Part of a small language model's weights: 3 heads of 64, tied embeddings.
MLP neurons of a small language model. Each row is named by its layer, matrix (up: input weights) and neuron, and shows model dimensions 0-95. Each number is 50 + 12 x the weight over its row's rms, rounded and kept within 0 to 99.
After each neuron's rows, "fires after" lists the tokens most often just before its 100 highest values on Wikipedia text that the model never trained on.

L10.up209:62 57 51 37 33 65 49 51 52 35 51 71 32 41 50 39 68 55 61 47 48 43 55 66 66 65 51 58 57 43 74 53 50 41 59 51 46 36 41 55 64 55 58 51 47 68 28 32 44 43 68 75 60 32 64 43 50 63 69 39 55 44 40 42 54 58 46 45 42 64 46 46 25 63 48 40 48 43 53 70 30 56 50 41 50 50 50 40 50 23 53 44 32 51 43 35
fires after: " a", " the", " ", " an", "0", ","

L7.up554:46 18 55 56 40 54 47 41 60 39 61 48 72 29 54 53 34 43 56 55 60 26 69 50 56 60 75 66 46 52 36 64 60 52 55 45 55 49 43 30 66 68 45 54 35 51 41 45 55 60 66 55 42 69 63 45 57 41 52 26 52 41 53 21 46 59 55 60 44 37 49 43 44 43 35 37 52 51 69 38 36 77 38 40 41 49 51 47 51 71 41 24 62 61 41 40
fires after: " ", "–", "-"

L10.up752:22 31 32 60 57 48 57 40 43 45 45 15 38 54 56 37 64 49 43 25 69 54 56 55 49 56 54 30 60 57 34 42 48 31 44 58 46 51 46 58 45 43 49 36 57 56 59 29 60 51 58 71 49 55 61 53 59 52 61 41 32 36 48 50 43 61 73 45 45 44 53 57 36 42 54 41 62 40 53 59 55 82 50 33 50 41 47 59 55 43 56 57 71 47 48 63
fires after: "0", "9"

L7.up98:42 29 49 54 55 35 48 40 54 35 47 45 45 56 58 43 68 66 58 61 32 47 79 49 49 32 35 17 45 50 71 57 56 56 41 64 40 27 42 37 68 44 41 52 67 22 59 44 41 70 59 49 55 69 31 64 58 46 59 37 74 55 50 49 44 67 64 48 46 51 53 67 58 37 41 41 50 64 50 51 59 59 39 34 58 61 29 53 43 47 53 31 52 54 49 53
fires after: " under", " as", ",", " Under", " ("

L7.up270:60 63 60 58 45 56 63 63 47 46 61 62 85 52 72 52 38 44 57 47 30 56 75 64 63 39 35 48 53 45 50 58 69 39 73 49 47 52 37 57 59 51 13 58 53 51 30 55 58 46 52 56 25 61 68 30 59 37 47 63 51 46 50 26 73 28 44 49 60 54 42 51 61 39 40 30 55 36 34 51 52 37 44 62 43 51 33 52 44 49 50 36 55 73 36 16
fires after: " ", "-", "V", "1", "P"

L11.up476:44 42 58 28 48 34 35 66 30 32 51 52 44 34 45 52 70 66 45 72 39 42 63 79 43 52 40 35 57 40 64 55 32 58 68 51 55 41 72 45 63 46 52 27 53 45 62 48 64 53 35 51 32 27 49 48 29 51 49 50 63 56 79 58 50 23 45 42 38 46 25 64 37 48 18 34 42 59 57 48 65 38 64 56 37 45 43 45 57 41 60 61 69 42 53 39
fires after: " |", ":", "8", "2", "5", "7"

L7.up41:44 51 56 42 38 48 47 58 52 47 48 73 54 68 68 49 45 54 82 48 55 42 38 62 41 31 47 57 50 47 72 56 46 41 63 33 44 53 55 58 46 40 59 54 61 50 52 41 56 53 53 47 64 36 56 44 26 44 47 53 47 51 39 50 55 57 60 58 58 42 30 63 53 56 44 49 25 51 47 53 51 52 58 53 79 55 68 58 54 44 78 80 41 54 56 43
fires after: "1", "0", "2", "5", "6", "3"

L7.up528:68 54 59 65 70 57 43 73 40 55 62 53 48 24 44 41 54 44 45 31 43 50 79 70 43 58 51 32 31 58 62 40 50 26 45 48 48 45 43 34 60 54 41 43 38 50 42 39 41 55 34 29 40 49 40 59 56 58 37 64 60 55 75 69 53 35 66 71 31 38 52 61 43 55 56 51 64 58 51 53 47 20 47 64 36 59 56 50 37 53 37 40 49 41 48 37
fires after: " |", " ", "1", "7"

L7.up738:58 47 42 67 39 59 57 56 39 51 48 56 58 50 44 52 43 39 53 49 47 56 42 56 39 22 35 58 66 68 35 37 53 60 30 72 51 54 64 48 54 66 57 46 37 50 55 69 40 30 52 54 64 55 37 81 49 46 45 59 40 65 48 58 69 43 32 51 49 57 52 49 42 46 68 33 46 61 60 38 40 76 57 42 38 61 64 70 47 43 67 61 59 36 43 61
fires after: "1", "9", "jan"

L6.up531:38 56 32 41 65 33 80 62 64 54 37 36 49 38 53 26 65 57 50 61 40 53 67 53 38 60 36 54 50 40 61 51 51 36 56 36 62 53 54 42 45 61 57 23 51 59 35 61 62 42 30 50 51 48 75 46 38 66 49 47 57 48 57 52 57 57 46 44 38 74 33 32 35 53 69 50 41 40 23 55 60 53 70 62 52 64 58 49 56 60 41 60 53 50 73 51
fires after: "%", ".", " Bec"

L3.up141:62 63 42 37 64 37 25 29 37 66 47 43 73 54 55 62 72 40 49 50 53 42 47 68 71 37 65 78 55 66 56 42 40 63 42 36 55 39 44 19 34 57 39 66 51 65 45 40 57 54 51 61 41 55 22 55 66 43 66 58 43 40 52 46 57 20 32 43 51 61 50 72 67 46 65 44 47 46 35 49 78 47 59 45 50 52 66 51 49 78 53 45 38 63 67 40
fires after: " |", "0", "7", "1", "8", "5"

L6.up19:37 62 40 71 72 31 38 32 28 48 75 62 51 43 58 42 49 66 40 50 17 71 42 47 61 40 46 53 62 45 53 49 43 48 68 70 42 63 41 56 44 52 62 52 33 36 79 39 61 32 54 41 57 71 55 51 53 44 39 57 48 35 34 75 49 50 51 23 48 52 50 49 61 60 46 51 64 53 34 42 65 55 43 52 27 49 63 54 38 51 58 44 38 56 52 56
fires after: "1", "0", "9", " B", " G"

L6.up509:48 24 31 50 61 38 55 59 54 63 58 73 46 64 40 66 65 75 54 56 43 50 49 32 33 50 38 58 60 40 46 51 55 63 56 75 37 51 34 44 64 34 35 59 44 66 41 46 68 38 36 46 42 37 62 57 47 49 70 73 49 46 60 42 36 59 58 51 54 38 36 45 36 33 43 68 61 28 20 31 49 61 42 34 55 52 25 57 57 50 66 40 68 34 57 47
fires after: " in", ",", "°", " the", " m"

L7.up264:41 54 67 48 74 43 63 48 45 64 31 49 56 54 52 33 72 41 37 47 49 43 47 47 57 41 57 36 50 50 54 25 37 70 43 54 45 44 58 46 33 65 40 59 65 31 32 44 41 54 26 55 41 52 56 68 50 34 40 51 42 70 62 60 49 56 63 50 54 58 23 56 45 36 55 50 51 29 59 40 49 66 42 67 45 48 44 52 49 52 50 64 53 32 47 66
fires after: ".", "In", " In", " "

L6.up679:42 49 45 58 54 52 56 42 37 50 37 89 42 46 42 57 48 57 79 37 35 49 50 43 51 70 44 61 32 28 65 66 59 50 56 37 79 68 71 57 40 57 56 48 39 31 26 33 47 59 50 49 37 52 44 63 59 47 68 37 36 32 46 30 28 46 39 67 45 65 55 57 34 47 52 49 82 48 37 66 38 36 66 30 41 67 55 41 74 45 46 36 50 53 42 42
fires after: " a", " A", " one", "'", " an"

L7.up153:55 45 57 49 61 51 52 50 56 52 38 60 50 75 63 55 43 42 56 46 38 58 55 64 56 56 38 43 62 51 66 57 40 60 76 58 60 58 73 50 38 18 63 50 47 64 63 39 45 55 52 35 53 55 43 39 46 17 27 59 50 50 43 55 72 40 58 42 54 68 44 53 56 72 29 61 36 49 46 70 62 42 42 58 46 57 69 43 26 26 48 50 50 18 55 60
fires after: "2", "1", "0", "6", "9"

L6.up59:73 48 39 62 59 57 45 57 37 51 53 39 74 48 52 36 55 47 43 48 41 54 67 59 66 49 47 71 47 62 51 69 52 37 56 25 33 48 45 42 70 32 30 52 73 39 42 57 39 69 22 79 49 60 62 51 46 51 57 67 38 38 86 34 57 40 45 51 69 61 58 20 41 36 45 40 65 33 43 42 54 33 51 66 37 48 52 55 53 42 64 47 52 53 63 43
fires after: " ", "\n", " \"", " (", " $"

L11.up122:70 46 66 81 66 48 29 53 58 47 57 43 55 41 44 36 24 46 50 39 50 50 45 43 40 45 39 44 47 64 54 49 53 52 76 46 39 39 61 48 52 57 51 48 77 53 31 40 66 46 35 56 44 62 46 38 49 36 62 32 58 31 60 58 67 58 44 41 51 46 50 39 66 50 66 36 86 68 55 77 71 48 32 34 49 49 43 48 52 40 61 34 45 68 43 62
fires after: " ", " (", " and", " /", " |"

L6.up306:65 45 54 45 39 50 61 36 48 54 43 55 65 60 31 55 53 51 52 29 50 56 35 56 50 21 56 52 34 64 63 45 44 52 45 47 56 27 59 53 44 54 40 52 31 75 49 37 47 57 59 68 94 53 53 76 39 58 53 40 38 59 53 50 50 59 63 52 56 49 47 56 52 42 36 50 61 46 53 66 45 17 50 55 59 50 59 39 62 47 74 48 62 32 44 46
fires after: " |", " ", "G", " GD", " Pts"

L3.up285:65 34 45 50 50 34 40 52 52 67 52 57 76 71 31 55 53 45 32 47 59 49 34 34 47 50 38 60 54 62 61 52 63 68 54 60 71 53 50 57 55 65 26 32 60 64 68 63 64 41 55 56 57 59 50 74 56 33 43 33 35 54 29 31 45 65 62 53 52 56 38 37 57 50 60 46 63 60 45 75 48 35 59 53 60 56 54 58 74 58 46 31 46 37 38 35
fires after: " ", " the", "0"

L5.up111:46 41 52 60 55 34 35 59 39 53 38 54 38 38 61 43 51 37 60 52 55 40 37 59 38 49 54 49 32 63 66 48 40 52 44 40 51 60 54 27 36 43 57 41 56 54 64 41 55 45 45 27 77 73 69 35 46 37 48 51 48 38 59 67 63 70 68 45 69 61 44 63 56 50 34 56 37 76 44 44 52 48 51 49 22 62 59 50 25 16 46 43 44 35 79 60
fires after: "0", "1", "9", "5", "8"

L11.up464:49 45 48 57 61 31 44 54 43 58 61 41 52 48 56 43 33 52 72 57 40 47 65 50 64 43 27 53 46 57 65 66 38 40 58 49 66 32 62 51 70 60 31 31 50 56 32 33 37 60 41 53 43 49 35 66 51 56 53 50 51 55 54 41 64 44 70 61 36 74 30 55 43 41 55 45 34 54 44 73 53 69 72 62 48 30 43 37 44 40 51 65 60 47 54 46
fires after: " |", "2", "4", "5", "1"

L6.up766:35 39 67 47 46 68 68 62 63 17 49 35 56 35 41 55 34 40 45 36 57 50 41 51 46 62 53 67 50 50 46 52 61 63 43 60 71 53 40 32 46 58 36 35 58 59 58 59 15 52 58 67 50 55 59 50 75 65 46 33 44 46 58 50 57 40 37 70 42 49 44 52 42 35 54 58 52 39 54 49 55 43 51 52 58 34 68 27 64 59 34 35 63 44 34 64
fires after: " ", "3", "5", "4", "–"

L10.up6:34 42 51 71 72 47 48 35 52 32 55 56 47 33 46 54 51 48 43 70 55 34 47 35 43 28 43 53 38 40 53 49 72 61 34 65 45 21 52 49 40 42 53 51 45 57 35 47 41 67 30 52 60 55 56 79 34 60 51 52 47 51 56 48 57 56 55 40 46 46 45 50 30 44 70 65 53 30 57 67 53 45 46 46 56 52 46 47 36 44 63 37 56 63 36 59
fires after: "\n", ".", "'", ",", " and", "-"

L5.up341:45 52 48 50 62 53 46 40 37 51 45 61 54 26 49 63 46 54 40 65 47 41 56 58 49 42 43 61 53 61 53 59 42 55 50 45 39 70 54 34 71 66 18 66 59 21 28 51 64 62 54 67 21 54 38 65 47 40 57 60 53 55 69 38 56 44 71 37 47 29 25 54 62 38 57 37 54 52 46 24 41 68 54 59 36 36 52 58 55 52 65 52 46 70 41 47
fires after: " "

L8.up765:46 38 54 61 61 26 59 45 34 54 39 41 30 50 37 34 59 56 57 60 63 43 41 52 26 64 73 38 67 44 46 61 63 40 52 23 61 63 68 46 59 53 43 51 50 53 35 47 42 45 67 46 41 56 41 37 64 49 61 62 57 38 83 53 56 52 63 60 63 65 57 71 31 39 52 51 36 43 65 46 50 79 58 41 71 35 58 56 36 50 52 51 49 50 54 64
fires after: "0", "9", "6", "7", "2"

L10.up328:70 64 42 49 36 59 63 44 41 58 65 51 57 59 64 40 57 25 54 60 51 48 34 53 52 46 27 24 57 42 53 48 48 56 38 35 50 67 68 46 44 50 62 54 49 60 49 56 54 58 52 44 54 65 43 47 39 51 35 61 53 86 43 47 69 43 51 55 51 65 35 43 48 49 30 66 46 52 40 57 58 41 48 39 50 58 54 73 36 43 52 52 43 36 65 44
fires after: "0", "9", " P", " St", " p"

L10.up622:52 28 48 58 51 40 41 55 27 28 45 40 35 24 78 51 60 51 53 60 53 61 71 57 39 55 34 78 61 42 54 64 43 62 43 49 53 38 46 64 50 44 43 26 35 48 46 42 51 46 42 76 45 47 69 33 64 59 48 57 42 56 41 32 51 63 26 37 67 61 17 42 73 57 46 48 41 45 54 67 50 86 39 56 58 51 61 50 52 56 55 48 53 47 73 45
fires after: "-", " f", " F", " re", " un", " over"

L5.up231:54 54 44 69 39 56 58 49 54 34 54 67 72 39 64 62 48 32 48 35 56 77 47 60 34 46 55 51 46 53 51 48 61 67 42 67 43 38 54 37 49 34 32 44 40 41 37 66 41 54 22 60 45 64 57 71 35 52 56 54 50 59 47 64 61 43 55 49 39 45 33 51 42 55 56 59 75 49 62 40 39 41 42 71 57 38 40 39 50 27 38 37 57 51 44 37
fires after: " The", " the", " and", ".", " first"

L10.up762:49 59 31 41 47 28 65 60 66 38 67 58 43 50 66 36 53 43 63 74 44 37 48 42 29 49 54 38 61 51 60 40 51 46 24 69 49 48 45 56 38 52 44 62 40 36 48 35 43 54 60 63 49 50 60 56 52 56 39 38 54 52 50 81 44 67 33 37 43 56 52 44 48 40 16 45 53 42 44 40 56 35 67 42 42 52 47 66 44 42 52 48 62 67 62 57
fires after: ",", " (", "4", "5"

L5.up469:49 46 54 58 31 58 46 63 57 51 49 44 44 34 59 46 38 47 44 36 44 63 53 43 79 46 27 52 46 58 42 42 63 59 50 51 41 57 52 53 49 53 56 58 62 47 64 67 57 72 56 68 50 56 57 32 65 57 69 50 52 46 64 42 45 53 31 65 50 38 54 22 72 39 68 51 65 29 32 42 66 31 62 52 41 45 65 53 53 57 35 39 69 70 41 25
fires after: " "

L3.up664:43 51 48 55 52 54 58 68 72 46 37 56 62 33 57 37 31 38 57 43 64 51 39 69 45 52 32 55 65 55 58 52 72 48 45 54 59 49 49 40 77 52 56 50 48 45 22 46 59 51 50 39 50 70 58 51 65 60 48 56 53 38 43 54 72 45 34 50 58 54 61 55 61 53 49 39 60 33 43 60 49 53 50 46 47 32 45 60 44 45 50 35 52 60 32 55
fires after: " ", " .", "2", " |", "3", "."

L8.up32:52 64 42 50 57 48 38 57 57 45 41 52 58 73 71 45 69 56 74 57 41 49 49 36 48 40 49 60 59 49 44 65 45 68 59 78 51 59 64 43 36 39 52 58 55 57 52 52 67 23 54 53 40 21 40 72 49 43 31 45 70 43 46 51 42 52 38 34 36 71 57 60 48 51 41 66 62 60 61 60 38 47 50 49 45 62 65 57 38 59 47 54 44 19 52 61
fires after: "1", "9", "th", "5", "3", "8"

L6.up469:52 41 53 26 60 59 62 39 51 54 38 57 33 61 58 40 41 44 66 23 37 38 45 53 49 41 55 36 37 22 44 57 73 56 55 52 72 51 51 70 43 47 71 58 52 35 31 60 29 67 54 62 50 55 52 60 47 85 48 50 32 49 55 71 58 58 48 60 54 37 49 49 32 61 29 42 65 44 58 52 39 62 40 22 64 47 60 37 60 42 46 28 60 50 46 53
fires after: " a", " an"

L3.up133:60 35 45 43 54 46 76 65 51 45 65 55 38 41 66 53 68 56 39 38 54 58 54 54 42 65 38 43 60 69 34 54 34 44 51 52 33 52 67 30 52 65 49 59 34 49 58 67 41 62 52 61 47 60 38 52 51 59 55 58 22 61 56 26 71 42 57 68 33 42 27 31 66 26 56 41 44 34 28 56 44 65 63 53 50 38 55 73 60 73 53 49 63 46 55 38
fires after: " ", "2", " ("

L5.up94:42 44 43 36 40 52 47 50 56 60 42 52 30 45 51 58 53 71 50 50 51 44 69 71 61 46 55 50 46 40 26 41 55 26 45 77 53 72 55 33 78 63 50 45 72 50 39 59 59 71 43 40 17 50 66 38 73 65 50 38 43 38 75 35 37 33 29 48 70 53 33 51 72 37 42 51 41 53 40 11 64 55 57 62 45 51 44 40 63 54 46 38 47 48 47 51
fires after: " ", " a", " in", " the", " ("

L7.up74:49 72 46 51 64 27 53 56 42 52 38 67 33 60 52 53 62 56 54 45 59 25 54 38 49 56 49 61 54 35 59 66 38 73 62 56 51 50 39 49 36 50 53 74 36 48 49 61 56 51 60 40 54 46 60 48 46 60 28 58 48 62 38 49 93 65 65 74 46 56 33 61 60 58 64 56 49 59 48 44 55 60 63 41 64 47 75 48 43 41 55 42 43 38 63 55
fires after: "1", "0", "2", "6", "9"

L10.up41:57 70 62 50 55 28 48 54 51 40 36 54 58 26 47 57 35 41 47 32 27 27 68 59 36 72 58 62 36 53 50 51 72 64 57 63 40 28 41 45 43 57 45 54 58 67 55 52 48 53 44 53 44 53 63 78 49 62 59 44 53 55 38 39 75 44 38 65 54 69 51 51 74 56 41 40 56 60 38 64 47 56 62 52 39 31 63 67 35 43 49 53 53 42 60 52
fires after: "1", "2", "3", "4", "6"

L8.up525:47 42 38 74 27 58 63 32 33 40 35 61 53 58 49 52 53 49 49 50 46 57 29 48 35 64 55 65 53 63 57 67 32 47 56 58 49 57 67 34 36 47 45 57 32 48 28 64 59 54 60 61 49 50 73 24 45 38 46 40 60 41 58 41 25 51 44 42 43 57 31 55 43 24 29 64 60 48 60 40 55 49 52 45 52 66 46 51 59 53 44 33 39 44 76 53
fires after: " |", " in", "4", "6", "ed"

L6.up403:48 27 46 51 37 43 36 52 68 58 65 52 54 20 53 49 44 67 52 23 39 42 51 53 51 64 46 52 47 51 62 43 51 45 64 47 61 64 46 48 36 56 61 29 44 35 72 34 68 54 76 47 64 53 62 39 53 33 31 40 40 52 40 40 48 64 44 78 73 60 42 62 76 45 53 44 80 41 35 57 61 32 49 57 61 30 65 52 38 29 49 51 31 61 41 47
fires after: ",", " ", "0", "9", "2", " United"

L5.up748:37 22 44 34 43 61 47 55 42 40 61 44 37 36 60 40 39 56 71 48 40 38 75 54 51 48 45 65 62 54 42 34 66 69 50 62 52 64 24 39 54 61 53 32 66 26 48 51 60 58 29 57 51 55 43 63 80 58 39 45 47 58 60 56 56 33 38 40 59 60 43 47 40 43 40 53 38 43 49 63 54 66 42 59 56 53 51 45 36 32 44 28 60 70 39 55
fires after: " ", "-", " un", " Dis"

L3.up727:36 53 58 53 41 61 52 27 45 48 65 40 29 50 40 58 45 71 46 25 67 33 36 41 44 62 54 35 58 56 47 44 50 41 46 70 59 46 47 46 50 56 68 65 48 52 50 56 52 54 37 40 74 42 68 50 27 41 45 45 33 58 53 61 59 64 55 65 34 50 52 65 31 50 37 43 65 37 55 50 37 62 61 39 31 42 71 47 30 42 40 37 61 63 39 63
fires after: "\n", "-", "i", "0", " a"

L7.up579:59 57 44 66 53 19 64 42 30 47 60 80 51 66 49 45 55 54 76 60 55 47 48 43 35 58 54 61 42 51 72 48 25 51 69 29 27 33 54 42 62 43 63 31 56 61 37 55 54 53 36 52 36 51 41 40 53 39 46 51 73 63 35 36 39 50 41 56 69 66 46 54 38 55 41 58 63 33 55 60 64 61 48 69 32 28 40 58 67 67 73 68 62 21 59 41
fires after: " the", " and", " of", "p", ":", ","

L7.up292:43 21 44 60 34 35 40 39 41 45 58 52 44 58 56 59 53 43 50 33 31 74 49 53 50 45 49 46 63 37 37 51 51 67 16 57 64 55 61 60 43 47 57 44 43 51 64 51 56 51 74 66 34 49 44 55 42 22 25 46 39 43 36 47 49 51 52 36 70 70 55 46 62 51 44 54 60 66 55 59 59 43 38 47 40 43 45 63 43 50 55 33 55 44 30 50
fires after: "9", "1", "0", " ", "2", "8"

L10.up447:63 34 27 48 34 58 51 55 32 57 64 38 37 80 57 29 51 59 42 57 45 40 48 44 67 43 54 40 52 54 56 57 47 49 47 60 52 60 38 59 41 66 38 70 43 55 29 40 42 47 50 66 52 52 47 74 53 42 40 60 44 61 49 26 66 57 53 65 41 69 25 30 65 43 59 63 66 62 54 88 59 50 32 56 23 57 57 38 59 69 53 46 56 56 62 31
fires after: "9", "1", " (", " dis", "|", " "

L11.up79:71 40 39 64 46 57 21 51 41 47 60 33 48 25 39 41 49 28 63 64 19 57 64 72 60 51 47 39 47 60 70 66 47 63 14 53 56 45 70 44 49 46 51 75 39 47 51 50 54 55 48 60 62 66 45 52 69 23 55 42 56 35 42 41 56 51 51 66 58 67 39 28 68 50 45 56 40 38 69 49 61 60 32 68 23 58 50 45 34 56 56 43 52 33 49 55
fires after: "0", "9", "ert", "Ar", "1"

L11.up447:50 44 59 51 34 52 42 58 32 63 59 68 44 48 42 51 60 56 48 44 67 52 18 53 40 53 43 33 39 55 40 69 41 41 47 36 41 58 60 43 51 39 50 51 41 37 45 23 38 54 45 69 52 54 33 51 45 79 54 52 51 48 44 57 70 51 79 55 57 59 54 58 62 59 47 40 30 60 43 32 42 56 53 47 32 44 44 41 11 40 59 63 50 59 33 67
fires after: "2", "1", "7", "8", "6", "0"

L6.up534:56 37 47 42 42 68 36 25 38 45 43 54 45 63 45 50 58 63 68 55 50 43 75 49 51 60 47 39 45 58 65 50 54 53 35 24 44 53 40 60 54 36 47 47 33 54 44 48 46 72 32 55 44 68 71 41 55 50 47 41 46 54 66 30 67 52 34 36 59 52 47 67 43 38 53 41 46 76 61 40 51 67 44 44 39 41 36 56 57 29 55 49 37 38 36 57
fires after: " under", " with", "According", " to", " According", " Under"

L6.up164:51 47 51 55 43 57 63 72 72 39 50 66 50 50 71 46 66 61 63 54 60 48 34 55 56 52 48 52 34 40 45 41 40 64 64 60 75 48 48 28 69 56 50 33 44 57 48 74 57 53 54 55 31 42 46 32 50 50 58 34 34 51 62 41 37 44 61 64 53 72 35 47 31 49 44 71 41 25 60 39 57 70 43 59 42 70 55 51 44 44 48 37 54 39 50 28
fires after: " in", " the", " and", " of", " In", " a"

L5.up717:48 50 51 49 58 23 64 63 51 41 39 49 44 40 56 30 69 47 60 51 51 44 61 55 40 58 33 54 61 60 47 40 30 63 41 55 41 45 76 57 34 65 52 57 67 44 54 52 41 54 39 49 41 43 55 60 37 49 49 69 63 55 64 58 62 35 42 38 58 31 48 69 40 47 50 56 40 36 32 51 48 42 24 80 47 70 48 56 57 47 40 70 41 48 34 59
fires after: "."

L3.up696:66 64 51 20 57 37 42 48 52 51 45 57 61 46 66 46 79 36 45 33 39 49 61 65 62 43 72 54 48 59 43 64 38 56 52 25 57 32 34 36 40 66 38 43 41 63 38 24 39 49 41 56 54 53 37 51 67 42 59 60 52 72 87 22 43 21 59 69 52 58 50 61 48 44 56 61 47 54 40 41 56 32 64 38 40 28 55 46 28 66 52 49 36 59 73 31
fires after: " |", ")", "3", " —", "7", "ab"

L7.up18:53 28 68 43 28 49 67 58 47 43 35 53 47 54 40 56 45 43 47 50 68 61 53 48 42 37 42 51 62 50 73 37 47 50 54 53 38 58 69 57 46 36 32 36 75 41 50 49 54 45 83 44 52 66 58 38 52 27 29 54 64 45 43 70 57 40 45 60 41 59 51 67 54 59 50 36 67 32 60 42 34 42 53 43 42 54 51 54 73 54 60 43 48 62 49 44
fires after: " ", " October", " December", " May"

L5.up196:47 56 33 67 36 50 36 62 54 40 39 49 27 34 70 43 31 58 63 51 38 44 56 36 50 58 34 63 62 59 36 46 46 74 47 60 45 36 24 53 40 63 45 61 55 71 44 67 59 56 45 80 46 42 56 69 53 36 52 67 68 43 58 48 59 34 60 17 44 50 40 44 46 32 64 53 39 66 58 50 37 43 52 60 26 58 64 34 38 60 59 40 48 35 50 48
fires after: "1", " ", " No", " F"

L11.up588:55 22 47 35 68 42 29 46 38 66 57 56 52 37 28 52 41 49 49 67 41 47 53 75 62 39 32 39 70 65 43 41 51 36 45 35 41 46 47 33 31 52 33 46 44 64 62 63 59 57 51 53 53 42 35 62 49 55 49 72 36 47 54 34 51 65 27 50 49 61 55 50 57 55 59 35 40 65 72 47 62 40 41 49 36 32 56 59 58 52 73 45 56 52 36 41
fires after: " ", "1", " |", " the"

L10.up268:53 32 59 58 63 35 34 48 52 47 62 51 47 60 58 49 64 44 58 51 45 41 62 66 30 46 31 62 42 48 45 64 62 52 74 58 32 61 54 37 50 54 37 65 45 60 57 52 51 48 56 39 39 51 45 48 50 49 39 51 24 56 70 78 66 44 58 28 51 69 41 64 50 60 23 60 49 34 73 58 46 41 76 43 49 49 56 68 32 47 54 59 34 51 68 56
fires after: "1", "2"

L6.up655:39 47 39 47 53 47 40 54 56 68 27 50 53 31 53 29 91 68 52 59 60 35 64 46 46 61 25 51 54 52 50 38 55 64 45 54 55 31 62 62 37 56 43 55 72 47 41 37 45 44 28 66 37 43 64 62 24 39 40 42 50 48 63 51 54 23 54 40 33 57 55 40 27 40 62 51 47 33 35 61 55 49 62 70 45 44 43 55 65 35 61 62 43 61 52 63
fires after: ".", " Bec", " Th"

L2.up300:35 56 30 35 55 57 46 33 40 34 63 55 20 60 41 56 30 53 53 50 66 26 37 41 47 55 48 49 61 35 42 58 53 42 66 53 45 50 56 31 56 54 59 50 42 33 48 61 47 48 34 59 47 45 67 63 49 26 29 57 38 71 47 39 71 56 47 55 50 56 34 67 42 63 51 33 41 35 58 59 63 61 51 34 48 39 68 54 56 47 55 48 57 63 42 53
fires after: "\n", "-", " species", "Species"

L6.up691:33 37 30 40 29 58 83 67 70 40 61 57 50 47 40 55 39 45 57 45 46 59 63 55 38 53 69 64 58 57 53 62 43 65 64 56 44 60 49 48 43 44 35 64 51 53 50 58 60 58 58 77 27 48 45 48 64 65 60 44 66 49 60 35 51 49 37 39 37 45 44 46 50 29 53 48 69 22 36 64 34 53 54 57 40 52 23 58 48 59 71 57 57 70 60 31
fires after: " ", "-", " dis", " pre"

L6.up656:45 40 56 63 55 55 55 48 29 58 29 45 25 67 39 42 47 37 74 45 57 35 47 67 61 44 40 62 69 38 60 38 43 58 52 40 43 50 54 45 54 49 50 49 46 42 38 76 52 16 18 68 66 57 50 63 64 42 49 46 32 31 78 43 49 54 37 56 63 51 51 42 34 43 52 73 42 39 52 45 52 52 56 42 37 69 23 61 35 27 54 55 36 60 31 50
fires after: "\n", "==", "1", ".", " made"